{
  "n_layer": 11,
  "d_model": 384,
  "norm_place": "pre",
  "warmup_steps": 277,
  "decay_shape": "sqrt",
  "batch_tokens": 131072,
  "doc_mask": true
}
MLP neurons of a small language model. Each row is named by its layer, matrix (down: output weights) and neuron, and shows model dimensions 0-127. Each number is 128 + 32 x the weight over its row's rms, rounded and kept within 0 to 255. Numbers have three digits each. A neuron's up and down rows have the sign that makes its largest values positive.
A block is one neuron, or neurons of one layer that tend to fire together. After each block is what it responds to, as a language model described it from the Wikipedia text at the highest values.

L3.down970:117161157120156153139113090131152183130107178131100160159123127135160127169157154168137202102108154125105161145089137154128080141106147199121128115121114069169139087144156106161102134112055162108126166162040187061147096104148097084115103082232153122130189113057142136092117132122159124128101095124137195115129147107133130156090096086107136111147150121164163150070142077099099159107086
Description: Digit fragments just after a separator inside numbers, such as 168.3 in coordinates, 12:30 in times and 4,544 in tables; more weakly, mid-word pieces after short prefixes, such as St-rip, L-ion, tr-act-ors.

L3.down137:170079080122129134138155141149105143102165108080063156097161172107140110122100121047106129115158162113183160090144145137120120127117150085138072121097060087098134140167172116090132109096107136106093151111152144121155132177087098158140126130127141090087188115120176102179105073126113051180146138114086082145125173176142104133167120130182169124147125110070158133191168124082111135107132
Description: Forms of have (had, have, has, having) used as auxiliaries or with to, plus linking words like with, of, due to.

L4.down124:192085089157151154081071132144087125105148099087140133072114125080089109164131173162153196076160082076112115050129091130103116187167129115108149133195065136153099101088122166102142130121129168138126086147158156101169087162145108151076139101130131047148169101134166062128152145095116143057126140137139027110100106211147148175120155117155110083113087120107143121130141082103122136160072
L4.down386:143134052108165146099211072143156092117130138138101075125114072211086144101145154153096175129156115151133162128103102082153131105141105127106130147128154105110129151136136135180171131200159118164175022149196168117127166137143099109095143145150103101182113088130154154185111144147199121131120164139079089116111139151079192162145144156154133178129133121123114181167141130153150077108113
L4.down724:102054135093151122135148061135140080169118114192129078174140158179059154129083098157112119153176079159088140115113109154112141188121111133142156113090120117124064106133171134126151096113157104179140114099139114138101157148136108122178138136150079132101110080190081138111063178116185103158133147152100161146140142190157125118134082113129139115163100111094122074104124054150093102108097
L4.down905:090105113185128080158162118148147101138128178119114101089060128194077167113049148111126097131115158165127162091138100166157122172124092069157170156134134181128096106139112114105117138119125124134201103102153109152115108111154132124123129088142101115090152160111123131104140115180192098149180073096142173139116191114065083158098193070136097117106107131096150134132114129106110058146093
Description: Time-relation conjunctions and prepositions opening a clause, often right after a period or comma, such as after, when, until, upon, before, while.

L7.down49:153102106115085117169156147127061162043168108113125062096122135151185150132196113110129110136153172071156120188076110138144073093152104105086118092197103125133172148111146165165074142086138088109175134196121113173195143086154162105193175139118163170113151150047150099150136126088085153148099167144103080122115140166174123117084142068139098182185134126122109161086085133160142112121161
L7.down451:182132122106164196151121158110123132069111142133085118167122124114101091126131157133160136087119110148152151119135111064085150165146174185098097084133146153129135191169133091144122166088177121138092097186070085102104174101180108107144165162164139143128128153103150151169171133126169126170112152118112212116122135111147135059141079124128114159150185121098092150090125132128112104152132
L7.down536:116142171152124129139147109087044147129127138167087129102151148111197134151180096131159203163141115118099102108169066184068146103169119147091174118168140146109137134163156105165089144130091082136113100147168099150176171100115122104145157133148116104097121088145109081141153165170109093115120149171128042118166083170148122147146104131114117177186105109150121134185175094127082153119051
L7.down987:114197078108180126154103138176106136111123142157190148092133118107139141065136101157127148145138139161167136100172099113115153128161108085162175175110164082125109125175128126099105163080094095166120137160085096116108115111122120092131135126158134141145122138146193111166156099160121133187080137163116201090124132155123147141151121133137080171111132133133152117118082168123070140116155
Description: Words like the, his and 's right after temporal prepositions (following, after, upon, during) that introduce an event: "following the", "after his".

L7.down614:127148173126125085159128137076099111154142089071078151139130158157213172097146187184146152125141057130193139105131146087074075096100120131119153140166124191125079138153128155083082110110170139157104150100117175153121141164068080127140111136116167140102075160147100177148098114142095088150130138082155023147144106148085128149116088109165116092090093108153092100123133062114073100165136
L7.down736:139146093086192150124134093132115144175087130193128106094128170121144156121113134120099158097153078180179125059129112137133106139118121110142098113143167154108103190078181156073119096126127132087148102120126138136099134106137199205152138033152116152105157114162180145128110109126099111085109136072074196127099091120127130136090102149114179195140188142137103165131180187173134203115174
L7.down762:186083153082099147108076091107165125186127145105113107138081174099090161155143132133182106067145125168090128145131154155124139121133106141171177127113158130152099176164115044138179183075131102117148127071136162137109142097128114117160163121084127097116126151103196205081100196128139105168136132138107157114123196133119079122143164087134176152156122171086133141111205121203133180097102
L7.down804:075100118162086112108155161101083155173165101127164141175104136132197090064138179164097153226072096154104114137081087165127162140177138138124172133092096160194173113162188117115143167131105201202115166102109120106160125158131100114087140186126111121133157091111107115178180126112169146092132144064118231101071109153141129152079126178129173092148148133135160126186118102130156138150177
Description: Single digits continuing an alphanumeric designation or number, such as engine, vehicle and route codes (V6, B5TL, HH-53, D6) and years (2021, 1909); occasionally "debut" after senior or first-class.

L4.down61:088110109127138141148129054089123179145138154093126207046113124175143168114088095137102106143027098195120114090101144128145133129144149134128125092125119119158140187135104136159077178124124190124198141150175162168124154101109080199121093181100134167121141158097108138146090163122139164121157167144149112131094147081168176146082113104127145102151109084116130160143114081130100157122145
L4.down320:131105125117152158155096106148100157087140120161132152074134142098106098124077143134108078106157162120149138180142093168136125097126126097129155196124113098162069098131133139083134155132162159164090077109089094137129163176128131101142084071153153135108166150114115159111055107073118111151190142123154104124135112165165099121143151119142101059162144092145073159111150114099099134138106
L4.down421:081139107117149187116071103097133127180148121143081123076116175111104094078104131114178175127151145100155137125097135062068092113114094118124072103065122167142129146200121173091165105108113156168082178156106158108106100139155155131114152095120144144089169146056159174093145104112093131076144143124175236170176137090147120097175149081098132099144145116131132126172113123113116151161124
L4.down508:161076150145093161107123181113120145179110089122144173115139169182139123106165101150067055150131155101176203122098117140113211121172102126142151121131140162107114154123146165195137109147171138169104161090128139086121086099162170091106119139097110097110150165124093164149119140136173080102163105151101091051181103042070142076135125143159110128097135132118154112154056107068130133167102
Description: Inner digits, often 0 after 0, within long IDs, ISBNs, catalog numbers and table values, e.g. ENSMUSG0000…, 10,000,000; also mid-word pieces such as Cyprus, sustenance.

L3.down383:157149140119103102133159098087139106096106094143154135149181091088116134093151089119081121165120166165079096108172118093134130075149126093170156088072195100185079156140171115104115145126133101087165169100144089180107082122149112146103062122149122101078138123084111094106155102127150125177140189169162164135059109133152155078094123120133131153141060141110097053074117054097178141133124
Description: Adverbs and modifiers placed before an adjective or verb, often the -ly piece completing a word, e.g. fairly, virtually, highly, not, previously.

L4.down514:142143174158144094133179080131150131120078118100160125157119086132129133124093113118095136088160105122157097119147060094113158133201133138144114151109142073153065164128104098209147128163187134125128151093171172178091126130133119160111135129151117140141164127160118148107155117175131159147098133152140058122160140148040131140083122165135120146062063115101090154114132117140111118127157
L4.down773:142086107149121099117128111131175077127121084168127158116100142080114134135073228104109098136108055113121172067146142085157091103101151109081143135084141136120073143196128139030101166179169149177140129162143083150138128146115112120123158158161104140134087126068176098157126135136079128153168145107096147073114100170158109121124079089137154164122112121187169111127102102131128130147106
L4.down816:142152106114067153171110111155104088139039078106181100128131113187161161089036128125140120119115123156152092117113099145142157124118147126108121132131129158175109103121113201111100154109152132172123096090161085165118162187077066113129178136088173091166100079184093111134101132147160125157145147126089164141143113135105151185080167104152132104110138194101126132104162137125108148068143
L4.down872:155117134117124093072149090087114109098108163170157144115138139161184101151088171186033089084096098175092102195135120126108116145122090157070149111149153157164081101119100098216119139221157126166121146114119141094159142143144087121064118146116122102169176123172164129125139105082106102172125090107064074124152123155059105122115115123105157134110084169123104088139099141192153114101110
Description: Final word pieces that complete adverbs and discourse connectives, often sentence-initial, such as Add-itionally, Trad-itionally, Further-more, S-uch, glob-ally.